python train.py --norm_eps=1e-05 --qk_norm=false --optimizer="muon_variant" --max_grad_norm=0.5 --warmup_steps=200 --doc_mask=true
MLP neurons of a small language model. Each row is named by its layer, matrix (up: input weights; down: output weights) and neuron, and shows model dimensions 64-159. Each number is 128 + 32 x the weight over its row's rms, rounded and kept within 0 to 255. Numbers have three digits each.
A block is one neuron, or neurons of one layer that tend to fire together. After each block is what it responds to, as a language model described it from the Wikipedia text at the highest values.

L5.up50:121164092141131158123140149131178087153062170091148131122073127156137116089070159137126139187209168137114160120091091187130127155117097119117159129177099106182109102128115141178083146110134120128181089087136123122142132139086104113095151147134163124121136101129148117063207158088054128169
L5.down50:128145163137132104086091167075110177157069139121135167118112109131117104072083068133134103114138172130107142074144155093058099124089155134126173122111207125049137133109134155132141170109123124136091137146130165182162202104151151073124158122171191111136101116140104110127117113142152134127
L5.up90:119096086092090107103147109154129127141148106122142169130121112133133097060124151087137141161147112070135157106072097156171104117166048136134138089123139100133078165157138106153133237137043159115117157095170141165143141131109162175148218158180144165120062094114131143207142098174112097132
L5.down90:126180157156122128125093155172165114158109105181059079122115188106124149184098122133098141132173123103111178155144116173168148140081108096119108067132139172102097106131123130112120082178170131144082159134193107093106132209128072090118144123094050181097129200137108063151108171123155105128
L5.up319:144172097188144113099133176113126059114099110171082134168127122138128106170091135119144144070146129126168141077145107122159119122152171116117111097140152178152119183116122166155143112128082122224097124182114147140145124123143121115172153143141106123102120137134200136137115103051077159136
L5.down319:205133152117144125085110131123135138149178128142104127183188136095096092181108136200126131125075089158081152104093078162131166111111149132138112138099103130084100110076139039133147085165150116151083142141105058079114161122176133169149158132143176142140146123114106159138097119136114119119
L5.up436:127106117117085096117166135104132123077073170088112126168112106112149083190133143190084134151198129164092164167165113187119118099180167149157170129170056140075130179109118121139136152223102110123137139106153149114144147128130119153126172131188113061121111141092081114121122140179039141151
L5.down436:104119041072107202102126177176139150159150137138111148155118148121128116053146130127087148123143070144128131120138150108087160125094150109123179110070157180185168099143114106119142103127136112154106145131118115114159158136169060117118126155142090176105223096127176136073117164072175140070
Responds to: Post-word punctuation and m-pieces. Punctuation attached directly to a preceding word, such as sentence-final periods before headings, commas, possessive apostrophes, and hyphens, plus mid-word m pieces (Gy-m-nastics, For-m-er, Ar-m-enian).

L2.up9:134053106134118098125131145083089131042123151136123172135106150166163105091110133110103105170143129131121112092141113081139182166162134118091181104131094134089147146152096220117199165106093149085178086183166113132103177105137113108179182150122162092127082160133105031125144114134109066126
L2.down9:159165121055076113117101156139149114111099134116102218093155121112096048110109115159116094097146106058152160171072084122105053085133050175153124127190116091167072138149133102182095150084121133153097127114091109161147103163143145141160108165198130112113174125176127185197147109081114130145
L2.up179:169105105105166116139157124120094086155084100155127173148111170079149100128130208136111177174169056146124142092132136097137125114120136070077170106097071144095134127157122143123174156099081175136136104176118120092063125156113095204187167153098159180133173087106134168149149130183090092114
L2.down179:187134141097097098165113138149142112118156116192160169157161107112092114105146161148102141127155103089109163170119150165116101079124076110092116136195116104137095150147174149066100108131092140093093063117084118092128135106168107117109098157153163087129153107156169185114095132086123136071
L2.up557:162095137093135177092154117134124094125096145106127106167112139155110061133086133122091126122161114141131088086123141057079133143126154182124099095104078136112183170124161141132149178166078174151195168155182089070117170149091125171108169121072175139055172072132143106124155140141115124144
L2.down557:179111114103133159134138141160149150101072186146148110215131151125119114114084126144091145135157118135146155108170151115093153129111103118109117106171130123129187149128144152109179154158130184093097127171131140173076133120131150174056111122150152092137128102144129176109119192071060112161
L2.up587:127203145122086127096080140148164118124117111228138116153118154160097168099117118122106143097079153093107152072206140165162140111141097071157157130088095153120148125149175114121090182141100113167148156116099120140155119105149176102121133124179119129145136096164113149203167101072091161111
L2.down587:150166106152131144086123127121128113116172160154140157185064104138109090075131152073125119122120120130148079115135104155123092186101149119135112121135170165139122181146142127078191120159165081164148153112141128162176073131148149127122093149153151183175113186148138108181108120118151072140
Responds to: Comma after noun phrase. Commas right after a noun phrase, often a proper name, mid-sentence before a continuation such as which, who, where, or and.

L2.up109:179129119082185119136127163085107191164097179174132149139191083103090075131119067135139128108119129099159138156134073143154130159166108137091163113127106139072119103147153186104127100112095124131087139135135182136121124132164127149167077139133096155158126092142110101163146141098087211121
L2.down109:084060118135171088155140135171099094132161123112152122113135164170164116119038171178111149192157118152104129148094122091134087153115132117117079078117114174110158179105122149126120184165129171087074168175168124144110099098099195131101115088145126116148137119157081135114088144132177058120
L2.up188:070061111147088116142103184112120159165098121046091167161107063103128133106066135141131126167152092137124177147097094112156085102135110142117105113108157134118174157123056165106125132141145098091109110112131095156194101115081116121148174116101122098133182127100130140093137125110130089114
L2.down188:078100152131115157032163117075183175138142158147190077120076169120132178168067164101158099135073150140180153080136135094063119158077102161129138127131082156127168079142147152182096106156139082152161097112156115146146110119102149161101156144085143162141087106097105161126077150168157127088
L2.up215:106153074106098106126078117106134162183085118101141156102133114156106140105105118178116175098116139154138106177123115192108120121159113148147189110129108097077078126137117105132131092178153148147141155131087125136197095216115129162118093125078061101161162129098103102137073155109128130126
L2.down215:123117124153112070148133169110133173094152108185138110171084168157143140121138131179127127194094128064122110214131160167072083111112143150146115098144144143143072078124144150197136187180131072164169142125060101138118137126158128135115066155129138131092193132126125156104074129133079143077
L2.up274:110088200147073122143165110091101144150141174171113115156144084156102112106140104131131123077032103117133160179135107129122148098137117119146141060080170124120172110167135120112123142090112115147042141104135153084185127140096170159115121157141146117164139151145095108117122169103126115109
L2.down274:088125159110103130158145158094114151160129176132162134137101100163091078117140163109092102109076132085092130154104128129109130142107153080151145132098140129085177195146139133078156128106142124170131119091129135074134149176125128135117083119092148085095146122127087130127090124122098106056
Responds to: Paragraph-break double newline. Double line breaks ending a Wikipedia paragraph or table, mostly after a full stop, before a new paragraph or a heading such as == Reception ==.

L5.up156:153093127094139100165148127115099101114084155183129095151152113085219114125111157161118087129090101067102090100126132183163102129105152095124153140141154183122099158101101122084110167134117080130162180133125160105114156116140088130107075122120130127167121134083111082127143126073110081102
L5.down156:186170111203086170156150115092089125111117152102136170133124150173129135102132147079104102130160107072109105160068151129137109092160135093149092195131121110115141165128186124034160124128126091138147110071094164066185152125117126202063119170132158109146142145131124132114144171100119110110
L5.up243:173146187081170109132134164112108116097062093129151111187151135122198127134150131135114116169148137123060033106148098172137129160163143145118115125066137097150146199077123145071130177140113151083171111126106141099082108116153121093144099107139133133181074132061066163158146127092109139129
L5.down243:126103087169069120156143160131130134124122179095073134055160146122124118134112083105017114136151085103193096102166134173105130196193129126106122160135109099170176130130152094167179139105107071141063115178138123167113103067153149172108103131167103138116119130114167100113115122129114173102
L5.up391:115135167090107117165157142097075130114134144163146120162115133087142099115137162119081138106175146081120092095101115137113142177212117146144098102056086152155118147094115134085177148041123097131099073067117168086135053111115159149141127129114076125109125164046165116131164151083119125105
L5.down391:159136076094123152109115162103103161147109160064056068133125132070132124154130087090127114137126099112147192146155151147158166154168150132121152130096148138104131114140120142025157102113114189140105108158205076142111135132163129109148109151088075151128106134104093071122081102112106126141
L5.up570:147121159115143192140108117079127141060101147081118109156135120078169103120160137166093139103089160101088125072070168199153131181101121123109134163122164153159179163088093092127071136128167140163158121101098121096121162070124126026115164215118127139153103118054123118177070135083141111145
L5.down570:119128135170180145114127139158060121146095124099150169086139130095110090132106116121137152146190155118179116115142129094092127124167100078129167146147049133120061101131169107129155113119065079052112157123103145139175128092138128081184081123117109123139143123146193151134148100127081117099
Responds to: Mid-clause function words. Function words right after a verb or subject that lead into the following complement, such as "began", "by a", "had been", "its nationals".

L5.up176:141145120123093117163129135111150123175128146141078074096140115138091060152154096125096097078119113105127156157121143101153118155140121146071152106137133159170134103084076136192164136106152097086161058175108128141152146152184056083159111114105092136124063163126115140154147136125088121177
L5.down176:115156075089151126103099130174126127082178165101116176190132113097105116121109118149141153156079109106084164094096132172131129140166158162160083130185141110093167150069095113040114119139121182142161095132111081140124162162109173157171147092137150138164094171094092180055085161100090047156
L5.up387:136093098138130125132124124150134125133133137131116183147121110090151144133125106117112128140118149084176121174083079080121128162090133140159137147153140131098168099145144129162071076186127096121187148154100071106090171126124094114135091107169121151100150142095131072137151135117205111102
L5.down387:107138139156129146169135141126176172097137183147143167174113084166132134132141090106126060180170120075132090109075160204118112090117081175093076182135088123139108181125146164088119112109146107100109109129158096120057169131155144115130146126126107191099169141062133089085078152133120169155
L5.up442:143129156117090056113113117111138131109120160135124144138075152144142074104093059132128127156144148122100143186128084153131060087142068113173152120121124124128194142134116168151114061136121118125183107118100140163130105127137094148085076138124126145046119127113071140073186132086152095151
L5.down442:111135138096086105104067141168075110109136126104146099109105116121115148108115114095127166145164159181155122094094111168149128154119195135119126114143095113119114085149115151135136091207163107138085118090188135119116094102088127184172132098130140089131116124122185165173139131142180147141
L5.up539:163137069179094103080135152159098140088109108150091115151112166153098123112144169098063168137160095102162105185140116074103103164178136152107163120090139160080130107154111114148177049152139086107096116116069150129122139167131114127088129090102166083142155174132104170067132132116116160157
L5.down539:103142170035101160109098087123114096137082140107167200067099106141131143131173167115127092096164120098134182165151160119167098127153100108129120148103092103089153106152111140075104151166121142193115120090151101132086126101099048056114171120096083142196144102109126119159106087140160112113
Responds to: Verb-completing suffixes. Final word piece that completes a multi-piece verb, mostly -ed in narrative prose, strongest on call·ed, recall·ed, nam·ed, before an object or that-clause.

L2.up263:094093112107125154115140102178154168133108109111131164114053115150185087101111155176150131054145140142132210136108096108092183124158087144154110123133111188129124101144129112137097118121155164100102190163123147136124116055137120134142093093155098148158102112130131096153173157120115088126
L2.down263:137149094157131114110184140128109120125099166124126134128186125121120160079119127171094066033108128131078162081141118152111114146096178144101128137111072060193126152120151103128153147055089109157116115073146119105130176141121098127179172084141173124151115107128119087180152116111142079160
L2.up283:106129120190110141145164147135151161121100103146076177113129128124134136160121132130106114071143181126058072147134180130086108149148131101106157098172116126112162106196112151126127113145143123116087062071096116176134135127142082072146153162152139086077192171073107145069227148107123114112
L2.down283:135093119154149103177164155166137126152125171093115148114181137158123119111107125089123149126165143116134120160170124104126094127121146111087140207132123127081145147158070115116155072159117166120103120093156088153153146109201088061157084066143154176088182120154122082099145116114094102136
L2.up382:138139072161173085154095168092138120101102151131125090125176173077084131132088136149023157134143137084098178130112174141085116126102187135134115098130136109128179099122202204088052100172126148146092150139102151163152170099079120095134107102114065093131173106121155156176100147122089185103
L2.down382:129187107109113132141158133121132132147079149150080168101143152096114125146175145105086147140175140079151070201119120099116061034112141146098110077081146092088174143152147124176109129154113167129093104170132145109165142163112119103175084126153111137129147126123104130189170148129098152157
L2.up511:116172140120140187110152136145147130084081121171061198103111140096181116094124131149106086185101173067111090178150117150169125085127149112105196094143122159186172121150121126119198159074123120134104143121101118116055141119106103104116084161181114129143150122127150143145096088140128142176
L2.down511:110148159158162143150133191115113162098119119180111110105085181105120105168136105103134153117148131110087118163154127169119083128156131158110165117129100127156083151163149134099138128133116122080111116099169143110104140123100111041162173164165173134113154119124143135190142054118103107153
Responds to: Split past-tense -ed suffix. The "-ed" ending split off from its verb stem, mostly past tenses and participles, strongest on "died", also studied, excavated, nailed.

L5.up65:165138144071154116161138131135141164105177205169098077105115110131163099088118154175110092185104134112139124149107037144128165128099148070090140067081120159120117155140160148097165145134185134102069148146168175114086100055108120122081128151119148098180129112100106141110138107101107173113
L5.down65:165144113164142133162173134123139121175088178160161133155071085194125133130159157121091160116154118064138126129136122158098167143128113133148119101139164124114067106132143114018160089094109127107114148127141099084171140129085160098124118128121112119125113127122093173165108099178153072127
L5.up392:159088152087092143126150138116105107153159185160147086145055075142156100112092131147121121189091137112120136131157126149147090161148143093131140086108164180093181157128114103066120127138147135131118138085125148106134100121151125101157107135121085104157128143090093166098156153085141133113
L5.down392:096134162093098149115180152159080167130115178105149123135161119166113119075084136134176189173125086103103129176102156073069092129116138079111167083081113144088114165127184177023129092124131130102090144126210105108170120125147177137152113143149150112087152122164039116105142136108197131113
L5.up498:161127108048124203113135084169132132197146166125073150137117086149102083129118078189109117115085143137092115144175117103157156104147140113103166077055124140136124137089188099152158155126174145168068086096094174072105157188113105097119152124092101157123134140106152104092158153117085068112
L5.down498:092124141146097114141102141161133112102148161118105112191122087087052129154141117142150175095106131118167184124113109087119119034101164096138141077185159159082081134098089166047138095163111104217146138105142146095205151157145182138032133123084154107127098141143120110102116125109159105123
L5.up576:143068113153167127108136112143145070170142165156084140126151092118162093140177161097123151079089140148148153178113141154140078149156126105149168096108166098115165162142099069135158177064099113101113157127186193113131071133110144105087106088127131140084116105129143064149152110134116129093
L5.down576:119206144092088169170056195132149167126091126186158150172079129119135141038134126149168174132145096159115141176089111111192119117102110133094070118096202156074136164123157120063142140077166168156095117111121100095123146151178146124109122156122127215160151128147073126155144115122158175102
Responds to: Paragraph-break double newlines. Double line-break tokens in Wikipedia articles, after a sentence-ending period or a == heading ==, before new sections, paragraphs or tables.

L3.up172:103118121075144136068131121102147146123021073148121157072163134120158155156116102115126139080160108126066156114123147150149125209136091112126105148188095172141131081092108197111134107113211115125103117182083126150112115133115094138078109078144106103133036127113129153150115163146091104144
L3.down172:099102150105130176095145110103159115127120110158128145124099148069159102159094144071153150136169135073087160121115125119098082167129159119138076183128135116150132153121131090076180118177085028090183125151114116166128105161132164176136094177145169106109110083129080070162096095126083074124
Responds to: Post-subject auxiliary verbs. Finite auxiliaries and linking verbs (has, had, have, was, is) right after a sentence's subject, usually before a participle, e.g. "have been", "had received".

L3.up243:158103097141143123144134120165125136168161203100071152166168093092202150107110089107101090126139130132158113145101093121095100191053180135137132066136138154059108119160122158123063136162126107116184136130107073171088076121162121110163103081158141190108174165147098143132152194054168153108
L3.down243:152169095155040119163104138173120132140167144137142154182160142122148028116113139109142123132150118047128083153160146122105136115187120157090158128158088163126158138176123183119117095087143110094139056152140091121086130152146095102144135136172076122065152122151092083122146141182126118196
Responds to: Verb-ending word pieces. Final word pieces that finish a split verb, mostly -ing or -ed endings, with an object or preposition after, such as retre-ating, g-ain-ed, peak-ed.

L2.up22:171139078069121129149147177145135143160122117137131139194106134140181102115134124151156133095152171091074113086174081155177096146113108107174122072091068155091088214156102152097109158161180130151154178165159141125104176132078197070122120124161082121156100088114161119116102129157142144170
L2.down22:158103166183158068101167115086134152145139126120135152147134134185163161122123126129138101165144088061127129110131121137081140156086133154107089107163207125072156133066093153080146125109159131151130160094139162127186120119122096145139190092095122180141133122088131052153163119134185123093
L2.up127:134195161105100116184128123083144129146131156143170168121157143110203150120088118147081118136146112178170080157098113134069103108178126087145067181089081125127136127163132184091084150167166117082119138102160146114098154086163110153154094142126104103082131134085134123169144069115152124181
L2.down127:101208127140077129096138137152085103076124123138136140147095158135051147125159095090188088162135151096110121087110109138082131159174111142075126146130125095143150171127127114111154091091127176142157059119101108187158067161127080094139156117140101184158220165112107142140153132132156104145
L2.up134:077151061078122098131167167110123110118169226148120132099116145157176142134086158117095107118160122101105098102107138120123041126127131151080057114130093082125142151189102163164112135143133112123150116123155169097129109119137138148164048111152091188097164103154185126104082164131129168140
L2.down134:101172143156161147187117088118105191097192146112201158164113100103155117162115171145138121095124116094116125040059117080148108140125091084155147169122117089153147093099121122116162123115140130118099118185100119144109097083173135172132219138133132171124128123070170144160113155112098126132
L2.up463:130145116176125160205123157069135125173179207137135127093129151137095156131098178163120094128104125099142143102123146086123083102148105135160086175150130145096126084136073083115112134141130163124126106127017158073062156127131059120131104133116090123206166105134138096159104133147065170151
L2.down463:164176099190074118093165215107062105104095142132119184141144142107146126110177176099084064105123154120143126145124160102068112126176092061172123130139157123123093111132107157117161122161103147169101110142132152142111102088144106126131104181073111158150139123117162138165133121132134131151
Responds to: Verb heads before complements. Final pieces of verbs split into word pieces (includ-ed, c-ould, loc-ated, serv-ed), plus used, was and to, just before their object or complement.

L3.up75:153117099099145157149168156149157157101131234148136112107129077136125078136131124116111149162098078134103176109121117143110126188120109148098164080053122135174118151186085136103105156150189146040145104153081114113118178112105166128149136186131132111164124145146104170094142081164130076101
L3.down75:110105129191116130172146106133150172178139162112096116128169120152121117156069121155119217114154109076112122146081113162131115140103101131145116045140132148141103152165107146088160193141136155063164125117202125066171087119140179105105142070131100118053151161150097173085130100189113129100
Responds to: Clause-opening boundary positions. Fires where a new clause or paragraph is about to start: after a sentence-opening year phrase (In 1939, In December 2007), after paragraph breaks, and at wiki heading breaks.

L3.up247:129106156130148096090111112152122088100116136112081132185153137129200151146110100130117123219140135132118136087190073082138140142089088116101204116174096165156101157121091097178115126080124102097187062088136153131109186139152095160128110129075027119145179145132142133122113194163165140094
L3.down247:122144104112152095141122058123140186081081121078109173106129157166129112159115112113110183173078123167140141221135148153140082088125064147090136142106149118185132059122205179189049148123110163117096098123153177113156118095128158136096129147102133116091157096177148122148105122109129099117
Responds to: Paragraph-final periods, word fragments. Mostly periods closing a paragraph's last sentence or an initial (N., L.), plus mid-word pieces like fl-o-or, de-fin-ing, rifl-es.